{
  "num_hidden_layers": 9,
  "hidden_size": 192,
  "num_attention_heads": 6,
  "num_key_value_heads": 6,
  "head_dim": 32,
  "intermediate_size": 768,
  "vocab_size": 704,
  "hidden_act": "gelu",
  "norm": "layernorm",
  "norm_place": "pre",
  "norm_eps": 1e-05,
  "positions": "rope",
  "rope_theta": 10000.0,
  "rope_fraction": 0.25,
  "qk_norm": false,
  "attn_scale": 0.177,
  "bias": "none",
  "tie_word_embeddings": false,
  "parallel_block": true,
  "init": "uniform",
  "init_std_qkv": 0.0257,
  "init_std_o": 0.00607,
  "init_std_up": 0.0257,
  "init_std_down": 0.00303,
  "init_out_by_depth": true,
  "optimizer": "muon_variant",
  "learning_rate": 0.00152,
  "lr_mult_o": 0.862,
  "beta1": 0.95,
  "lr_head": 0.00309,
  "max_grad_norm": 1.0,
  "warmup_steps": 200,
  "schedule": "wsd",
  "decay_fraction": 1.0,
  "decay_shape": "linear",
  "final_lr_fraction": 0.0,
  "batch_tokens": 8192,
  "max_seq_len": 384,
  "doc_mask": true,
  "train_tokens": 107600000,
  "max_steps": 13135,
  "dataset": "wikipedia_en"
}
MLP neurons of a small language model. Each row is named by its layer, matrix (up: input weights) and neuron, and shows model dimensions 0-191. Each number is 500 + 40 x the weight over its row's rms, rounded and kept within 0 to 999. Numbers have three digits each.
Before each neuron's rows, "fires on" lists the tokens most often at its 100 highest values on Wikipedia text that the model never trained on. A number after a token or word is its count.

fires on: "0" 22, "un" 14, "ar" 13, "own" 8, "ot" 8, "t" 8
L5.up133:507466445487503564503528453521544417502567509479509509526488458476589534449450479495499478476472357406566531544521552466570467513514519514550538540483510513496515532507505487497474504490477521489485492489485502536559474463480465433471511548569504393511454514479518507512516563450465434509510564433532521464550533509397476534476498507514529415524588499473437515488481536521521520484471492453492521478497541406561476513458515465512486480503528557524601453446464458523469576496492468482428520474578540524482486477591509583510501481467507518475472467524496548554510501452469505555

fires on: "f" 18, "ust" 14, "le" 12, " I" 11, "ers" 7, "-" 7
L6.up685:495468517480575502473537481509440474477512491537498454563488510567532504515578498497497550456528456400504482495500474548494480442551568469576510537503491528476485504419495494487454513516413489488541479465545523589540499489564519469473487552466518499581405520482446466468479476536514535477533491479497511464448526480508473552471464491465564473477446463434572506471537513538532440545486470522564495474499482509476457526594544484494636493516442525495530420417543522467527531467534399555487486571514484428541489501472524464510554486489508476527509530497516542497411587500472465504

fires on: "ad" 31, "th" 17, "-" 8, "ro" 8, "{" 5
L5.up566:455454529516502504481509465532479476487420500530492532412557555420507443479516518492482465528452541542521415524505455505462489428586538560489486539454405436583506564467464565530477497517444478540576503556553529491490489486546503447487531470520576545508523486511485472510584519569508483425486489453479475512481466576565475463467430479475475546552588527496513575452545505500479469475523587526507484500458580514493541451499494512493496527515489517533513476471438509533512454505533455531446465597526467544480523489499484448515425521558477520449439471438489515486499502485562472532

fires on: "-" 25, "is" 12, "ou" 10, "or" 9, "r" 8, "–" 8
L5.up472:447449510459580548528489499511503528536442512567468522457428579441494529462497501462508521485519563502445488527462521548491461463516592511463461566493504549578437496554445486563496441496520592505501538552525495442475511588511541579562522477451438474478486501501539484497540481494431484480519512476476441474488471516481526528403417491472482544484540505490541528498469489522541499506526497440516464474458568428510553505523454368507541523460517499530524525481549530476489547506529547540408496439539486448481531515530545556492504528576531460520477518480529527509501486516478415429

fires on: "3" 23, " " 18, "uc" 15, "ent" 9, "0" 5
L6.up367:463453583552511534442488469492548479370508458482526541505542497540510484531565499488495452548454484545523468511504505523480545513533449470530494488443479494485468464493501514503471513533451455418497530589525513482507541521513526524471491490524457540501520526486514474436445527487434503547479474503438510447526519494594516500511441477570493556503404580476532568454518552485546514499469460504380506546450528450480576534472551516562489541503480524495531514520446497500423468536486490492516476517553527525491447543535427461457534529558482477500543490467575528495483420635475444477

fires on: "ag" 28, "ell" 11, "an" 10, "ec" 6, "." 5
L5.up303:560552513522534473508460546570517511476547531481532465514389461483506508517421498456446578541497464500546405465572512494485529441481477567576457562492497478502440455508474481513534465481495447515458471466449514486539533544475539532557459509527554570484468514477607500458503453517440474490531477482456522409464480394502479539472501503552544464579492537493531494494522474487489508521493475498535470519488439532521498562495441450436471479437491527512554532574507532479559459521478535460464529492535520449480549446521511501595444435536538504465498569558564552483515502519540468467

fires on: "her" 15, "or" 14, "st" 9, "ch" 8, "er" 7
L5.up52:485499439484498537470537549498564489479437481483497535500520530529510566527483512454527553514548523489544517469470465453535485508491421430638554509532473527569520526453528437437502510486488463460532498504514520540603417428529490568453521552495499590537457540480538519489461563500495470475467516521547572525470554463516531513515514522457453522465531526544503401537540468548482465480521480483593498541503505577512551479541441512478475458486511451446445526578497519461455435454471449508463534445496480543502442482479477472500463491554467471533474509507487532406472545494422449506

fires on: "ra" 31, "her" 9, "w" 7, "he" 6, "D" 6, "ep" 6
L5.up586:477544523533490462472502595478548496527517514509530528446494499513468513550487531502476489478498539443545554461491470508491469526495430539427451506422464506501530495510469543462535547500510507486558510524371538571569502493481507490508496502556489510485521521502471514514461535483461520451530494496505524502575507427502496552513434532553420410445518499524480537502572455516498456530531480505471483462390443547562485538466573570507478487489491555528537472543434519559506503502529472524490533467496504513631459503550473476406540534478538497547475545469518464447625451472528435457

fires on: " \"" 61, " th" 8, "-" 8, " ex" 6, " S" 4
L6.up188:579446547484471504470494490547435532527511510529504444503422523518493439468462452556501496493498533581550489484467541556455472592475486418565416518552495543516473509481500538514534530502536471491486491462474522484491546411494499488524605471490549420504458517488543489496497481467505515503543522575424461375550513615528539505501504507510563468496514537540457413505505469446502418514529456529545509464542537527583486453470543521506568503504489519494491456546502528487495485535445439461435458512502492507505471555549496447480507487459501411476522476524521519548487467576492551470

fires on: "ass" 11, "ion" 10, "m" 9, "ur" 9, "ust" 8, "ation" 8
L5.up89:529541524539525506482563497514392523533445520636455445518484499496508493577475475484511548539502526539455550505520475495516505529428498570477528545443415502492535489511511417475523459518477538515433492549543524479519451448514493548529522530485416457480485505509519432451490414430506426539509484489405528491559509516558509487564506537519561454549477485521527473466532514519402522514498486514452420383474518517458532458424481540569480438523439470485534516488475524484500512557493500519480458479531469452503514542499528515464541521581528487484547482505478534522420512505555461489

fires on: "in" 14, "aw" 12, "if" 8, "es" 8, "em" 7, "oc" 6
L6.up21:501441496520490564543473525525502483547450485545552408528505520520473475430469541581550446475534578494501531508472501452445546466546540559468454433593514533422586497444523530519522464528521435529483467585537521460546484485514462485539458486492528503526447464508547417453461539550517493512528444519483482453530508465502529456516469426512560579394440569485502516542542540447502506503477509451416455454434451440451452561514498518527492466546488509557566507493474482488504500485507565482435515514494461483518521510500508452514506490534534528542529466413425489491507480503512517547

fires on: "g" 14, " ad" 10, "d" 10, "und" 9, "am" 9, "c" 8
L5.up27:460504500569495452516507557569487521492479472491493481539520527457414525527470548517495530502505543560467468439465479494555491455550520429489470530446480504492503517475506476599477463507530614534515454497516561525524521554449492471521509471475478509408501511518483442509468534553507471546509455521467484483541532551482518443511563519513411557501561428489419517502449445559519479527483503552615515485494486478538439436561501490520447476423532444533477528598491508543526500470453521523459511425477510424469482495528586438489506442464468549498485463486534504412518554518476476558

fires on: "l" 28, "ent" 16, "al" 10, "ap" 7, "ig" 6
L6.up61:536546500585470450506560533558449541572479487421539503455524520448477490493459530533489482483549535523564552469517460540470491550426466554477509529494516584503477478430443474511505488494566510491548464513520516494540454530469436544468505566418546489478461540536423521484479507498506481477426585486514466518455469524522495522481463478580518472521519554493458447502562482466460462544532440476491506484552536489513502537474481564462477554429481524509482545494502515463505545473463536495527488478392527509467544464479400489430506546500512508430490407486601510579505491488414462536

fires on: " be" 26, "e" 12, "ow" 7, "o" 7
L5.up199:503486469492440497529516475508491530480501504529538458525487561478472503568485486464529519480496528502548537506525440497468499537568500460517447483440531467587590562470517518482556503404488530484480403486533529517588570496501482518445501521459429457554526485527519454540523460575491514499443556541473531520443489516450514446442436503452482560463516497552488500501537504480439577483525503501446436502520550411476486462514487408478578515484572425552519480483473528495614522444557447480574498477519446443528544549508467448471454493479505541492527526474481479577495545444513502482

fires on: "h" 19, "m" 13, " H" 11, " R" 10, " C" 6
L6.up553:413491517500470520457525452466460475559486500560487565565478486528576489571383555547544539564408533494520507450507514507554430495452502484489421530525487470564535494436576467457552508468464473456523450470529484499525540503433530482516526490595577452546482534538510497519500606475513537473532505458498496494528509490491477592514474510524582465500504475537516494569505535553451395520509447521436499457475487581465495544491516504491540497501481523458545445519515555472419481514460456488527480499388454501479537499475461506487553486504512444486489496476503494535485504517456537537

fires on: " her" 36, "y" 15, " |" 12, "am" 8, "p" 7, " comp" 4
L5.up281:500457433493563527481498438503530468534470477511564523547463465428486449500435494477463545537470523525480498459449513487454551505487479527523479489510460519552573533465514491572536535507472552454521519432490519587438493489534517450507498505543463455462474456575485492531554470501506492505500515473610533424447450499528567454414438531524522553571502477552521437520437509479448485524445497448522492501496469523545492502497445509413436459446520519515462500406525518550531555524545556522606439442458577439505470510467489557499491510534551545558561477507523509462499503503553486467

fires on: " |" 44, "t" 18, "ers" 6, "e" 5
L5.up277:523602534516573537494511549546564509442503527439474551542497459497422407533466564516438460552546470404553449499493561550566510452523512496547485517530443483534498575472510448510479515491406438507491533536453510429423500489449555543433494537460491463462508442493500481517520518530472504406524507438465469533532506489512492549490492502513510470532547519527529475498563467425484385504473502491509523481558455523522488532480551512513541477519490526530537452483589574513462508435560546496492523545506490571441486595540492459504501520474502494512478488485492469531488451502477469447

fires on: " de" 16, "n" 16, "ic" 11, "at" 9, "ain" 7, " De" 7
L6.up185:454545472547517521484530475499439459518470490544582428559499574485498516481500500534468459566529497525530530510466498547482496432524445505460485536479524412509536484486543493414457529478477479402531551477507452463488436500424487485572500537504514460490541493416547445508544486581552518491518495544544476525481432454558519503500495498585497457562479529483479571503545470405503511522509438540467511490487447510521529515546509506559545476568495444529479496520490528424552496532547593467501511599485481434554489521474448480535499489487475453453457511584551537500472429470557462523

fires on: "ab" 19, "al" 12, "ir" 10, "w" 6, "5" 6, " her" 5
L6.up589:454433526532536534441452475479574507491495457438514509511492517510543457518503421494468497554497455506532521461484482484462460562514488458525433488506530504486522527473473522458458508523474520468547513551430450501517459523478476486533454495427484560442494488555521546468480493529550569545516486432549542438475542463471500465523465507468576448465595442529513499546512562453456376531580451511590582462547566499531556457559508533470477460481495527514490526568541435519496497466454451411560474501484589505525446534484509544480505511541495500480499472553531494496519523405507543465

fires on: "ag" 22, " R" 14, " F" 11, "x" 8, "m" 7, "s" 7
L6.up566:513518447504482475534482530540471525552404486494603491532465545449493468556467495487498510488515517473565541517478429508575490441509541449506466478537435541493499507446406482534464475476478542515503485494525489491468475506468559503417562525534523555519490469469531467478476494461525468460454551508489497515527473526473452566517482514474592462506572569440539542516390529578484506511494481488531596502462551483491531535487461524428485545533515503443509530429539507514468601491497514444472493585486525473451517422486529497557463540536440502616464469435491517439471497481464475504

fires on: " first" 29, "st" 17, "ond" 10, "ab" 9
L5.up633:478514458471485441425552508557467436438453500490521590446491523511490463498532554549537497526524560528484513497509493452499490504531476500567436510452456506529491454554477468504477481434579542454541480433461455509496528486465568545457486516438485520569427534544418541563466460432444490539455549577509487472531508491490508457483492492476541535499514475447446525450488529582456505480540527521540537514464451545493483488571472499468455555500549482490462501559549514549503498464482460527510503590563550505525541509519391531473474470494552474507517545427602450543450549536479463478

fires on: "u" 22, " w" 19, "===" 19, " W" 7, ";" 6, "ed" 5
L6.up263:482509454550459473474547476480487520423437524501546564457524489498455517453527524485477559560525501578490526540533532520505524465423588569513565481489513452516577506594531493548492514506515463437463452450528393439467542528463570509539463431489538490525516533509467454496475474452470546479484532491506516523549458547485478540541476464495525466553536544529442424454516487569490558507450441427450485520461513544536496481445563451574522457477530436503483511466475519519567495480524453520548531503458496487562455513451575486475508536488513461498455530524536501554481390506430503502

fires on: "ub" 24, "t" 14, "el" 11, " the" 8
L5.up105:527532529483478472536474466498560527519558450431493469489501533504492399515487479513473480537417517509422481522470439544488502404509492522422492513405512520459530441440447492469431431451477467503533579564580494488548454470432540515484525495560477517515468485504456506468506416564573515476553474466517558473499576504563500479514499512576568483553454507508501525542507546469445534489519530467538444540510555518490492489491515578495496418452489578467510519547481526494515473517501530465508496660546496533494498464498525500533436485496519522512473438511508448506533432486520493487

fires on: "ition" 16, "al" 15, "e" 12, "ment" 8, "ount" 5, "l" 5
L6.up421:495491423473567509553585507473422489500455567549429459519589447471500531504556423534481562473530536530530532535538436492493494540495509502476531541426495486480495594515429499471464436551490498485495554476469528540497540542484494472510541451553496480518434445544471552497527497516504390529477532488507580493486449576516464488465530479497532484499496528552590469490518478502441472589476494423462463481507490521525455501621467520486499472524465512615480517510487549474530508421481483496503481492533523416545465541458442431514531497495534477463493490495535465534482501496502449556

fires on: "en" 27, "r" 20, "d" 18, "ens" 10, " r" 5, "e" 5
L5.up204:445433524527511436542578537576444514486451459437485516532525446480566498510462517462510462485510528555485522562521480494552440511404505441564484486480512553484489527476543484484462523484440546498449426524549511477515482502386476503486596564462450560551522512521559463518496470580579496531493550473519463435528425514518436570554501480484523441500490482496480465505497547538437524490508477501536469411461468498572552510569532522458519478486526532495463486483509449471465497521441473447488466505568512498453551543568514503525539461440483468517456466500552513467473525439537556536

fires on: "a" 16, "an" 8, "'" 8, "iv" 7, "oc" 6, "h" 6
L5.up656:522430478457504540435491376514535522493456561540530539512503507539516520396524519510531450539397496491448535481485449533477443523483583511546485504515486556481462498534539452514511462463468489534479514592510499507485496432421513488455447499529479491467479518509521462519480593462527461509454452564535505511483495435468405506515572549507526477572504570480508477483469499509484480575544450503504572535509474473575510513574421430557480438517507518494497531466580519473537477499478492451458544578473517471512431459459472433563474499525488545480469517502492528476452498510487421518

fires on: "ak" 20, "se" 18, "ok" 13, "il" 10, "at" 7, " le" 6
L5.up691:459535546473416535487516531463456486416461451507495569534519537590546514522487452545515424460517493455465477467549532513517506472535516522513469521510467510448502487487486481517559512444579490461471477511505519510529546431539556506549468471491488563523485568459475464457512499470473491565480405568511490591478566553523574487456417548421535442483474498505511483494574487509519520567533559453539479551477476466500505465484478508427525452544470450524480481512490489608447474543505499583460528580485459488531455551457408473495491488493510454514556541492562453531467477504436510525

fires on: "ag" 23, "d" 18, "os" 12, "iss" 8, "ct" 5
L6.up336:488469519507414500437558552536526549535437497454498417550506497480484492467463486499537464493524435466506525490533393476495498482468516437465428460526459581439522538471462534495527511512509467464493497506506535475513452474506404558442507559495557518514502505505519503459536474512562572531494500508454536468446543464458522486513513473537500506603542536453506493479508525514485490579485426431489509485518511525526546451499426510435543494466481446521556426519504433519559517504510524447513587616616471541498489505560442552545540539528539469524469473471532458524473475452495495559

fires on: "," 46, " |" 14, " =\n\n" 11, "er" 6, "ar" 5, "/" 4
L5.up17:519488496536551514475494495457526584473480511491495462512498405531486481516520592578488553555525523515487435540529498538480501544490528420485493584544542534523442488533507510505544507528521437586488474502544500464453496514522536475522506489518479465435505495460515443480421481512575499543478536482589482546433580505496510515536394489479455528449550443547563513491482493510495517491574465503488473495548502410548559470573444526513528533469477432544439520500460532519514430541484503483495499508491491427543444515480409485488514488453488469401385485443465504507464495502461553472

fires on: "0" 54, "ot" 12, "." 8, "qu" 6
L5.up254:508496574498539492441541478475452515499496456440473514490485456467525511431494516488478559582412502537487480445521427526515532464469541466495518422510492467484456405447489582546489544512464544540468579515537577469545486506549470500545501462542517471495465570515393457546529489526495470474495505454530527444497581475587533522471488503509551437498536499481532514487437544528432503520488546478561483532460473402525479557492499516514549461613510566508459559495465497534523488576546493508539518491465468452551488524447505515506481494459430540570449490470525450517488462452483474553

fires on: "us" 21, " that" 17, " a" 12, "\n\n" 8, "th" 7
L5.up725:496418526493536555457489482486540510501544526487464491394520523514542528568461443414517477568511536503574478490491546446477499558515503569460497526475511502553417531487503526567524507496516568505490419423528480462493506480529580407503453472586554497529541554485569398511477456515426564522516552533509482528498444446487456573483461475498418522497527510527488507464470506516537525532513527497516497503486548480514469537502509451500496552420469502453551551596515485494501493537507464498482491534510446438401521486540491524492479500531529470402506510495497519530419423486457486521

fires on: "g" 35, "er" 18, "f" 10, "ing" 8, "ust" 7, "ip" 5
L6.up363:422475513407553472466486469474553497556523450439484555544408547487463550505469496472441532596470528490422472426418536502498527474506476501513544508475504561495581451438479496495486497549464467449546502551530570520525515556478532456469543544484508461462479499519507521517555458483544522505496489471477538492482484473518553478483534559553464484529516444550489505530519500505534477543533491448487490409414474504492463612474640542470547481510489479473476480479489566468500504540504541443413527602478494543470500471501498511544488461543485547513495442497503579561499502518518529496

fires on: "er" 45, "s" 21, "pt" 17, "%" 6
L5.up464:491479525528498470562502438505505503440590532482544543452413541458440506478587487485405481511452517530508526516442551456558507575469542505507521451407496445413544496545459516517503487479460451454532533481504541634424469487490534452492468452542522522542546488446498447579505523498524498507476468498504446477478477501468503551525504477497489468501478498510554466556415426578513465523546462521558490449507527525542516543491476482481550534501434513545505492540434459493416552543506524493446565480479520533580497489458485502433477514556502534512457496451494494497558525540553540491

fires on: "e" 32, "l" 26, "il" 17, "pl" 8, "et" 6
L6.up591:431589499522477466468525497565452488588539512471476487513529586548464496516499441528441491502563485405477411505504532580462488545555433477439523549490455486495405508521573518513489498552476492478479455522453483530493503525462512499469552544480558484529467525511503450462510477540425487475499514478505566474455480468485537509479565546493509482526448532496492477435505481524489573488484552538494468510441497520526468495585533480586439565488531466479516504538401480511490424499491547530532450463544564500452467599475464462510528504485472531496455510466491460592541452558466559529

fires on: "se" 13, " \"" 12, "al" 9, "re" 9, "ri" 8
L5.up351:527463548560503465531464470446442480459486489523543451486509538584470564542525530566566469527525501479532513531525517502477525461429503433555503462436537486460400453423486525438475577513511491534497548422532502483480494471497481520499532476532522463541528484552550472422563492479519492550515528522522476397511498537491494563497525538521474434486436557523450510514496469543464481507444401474535493525431560487566492545552533555523514475487562531448530492426520506475577532480508461438468412467487457504491517502578441520452460495501432525493570489511468467575513483534536494534

fires on: "l" 35, "is" 13, "w" 9, "ward" 7, "el" 7, "d" 4
L5.up546:468551572576466520514503545524534470515513477497536479540566508509552484473524459543508478553455474515509480491477495494484500450520543453517503488479515553499432487506507545485478429500548580481603569522490474429536556516533489599542504444462529481483551487497564507485469501498507468526553504501350510491481449514564471527528525477462411463477559435498497462454525480498437506504519471479448518416485495563521486508560439519410544434480536487468471510554451539486599512473546574487465523460488491488492509453525461452510517504592524515572475513485443467486494451444509577481

fires on: "k" 34, "ity" 9, "r" 7, "ied" 6, "ind" 6
L5.up522:533460519505477511471492449500503503516521535480504479587466462494517488586480539494466517512517480528512501476530483561449472498504503565439490473426504456457464515457512428516549450527489503468517436581427591500507456454482457425522465419492503515516552553586480482459527528499562504563463549543486432512537542467503465508490441569493536467491560570482542462484504493541543512548447522513414461526521498556523576474517418492463454454528518418489546517556493457400429529529491511549467525507527525496473504524523449450536480471490514585462573531551562498436458456490536522519

fires on: "y" 47, " I" 9, "ount" 7, "3" 6, " C" 6
L6.up652:436509466549514526472510506450521448507494528588492463479547450486524507533515539429540513521433503518487512543509536549467527463481529495523437494504489556505463477405496459490465488454506400507482508489526522532485445489528521509519520491485513404450515519469540520537500487504499496594582505514542465480489493495489568494453492483472524519451454477442493457469537521578440424484546486531496618533493568552574580482542546554386495479570539503534468475486494475520512535563457459525594471473512585543502497456467438473526514497488412495515523507561530568521464467480443515448

fires on: "ra" 30, " A" 26, "c" 11, " a" 11, "ou" 5, "ac" 4
L6.up661:546543489536473481486473503547463532509417481470527493520504535506421579474465541504489461527449486515606572465460509497550505492471526478525530515504534440522449515476510572540500514480498449491477533502500539480541534478520497496479479391496520454511476497509544501528538543584519567495518567475534451532553447487437401500481475487532522466454533504477483450507545452495476507534464482519491479477536448439567550492437503549505478494433634477505496507507505517523435530492575475499517495379574438570568513503475434523459445416519446505483508575498507515506544439535490524551

fires on: "iv" 18, "oc" 17, "2" 14, "ol" 12, "c" 4, "ow" 4
L5.up181:576453497538517402505465486450510429617455420517454519541587489517496538528496442551454464479468537481453504482544488499456487502479486491582522564507477415514455481557479449536507473527532467412538512538439497491469545511481471483470503475555554536502423567487494446406434464486538500468529494527555478453524476530501486471528520500516477544508503564504463440457531530497472572504511422502526452552484496477493502508521472490501547487558528540458578489547489431476456513524536463435494531587540481454522523559572495544561546571459482502470483495474460507463501515541492447556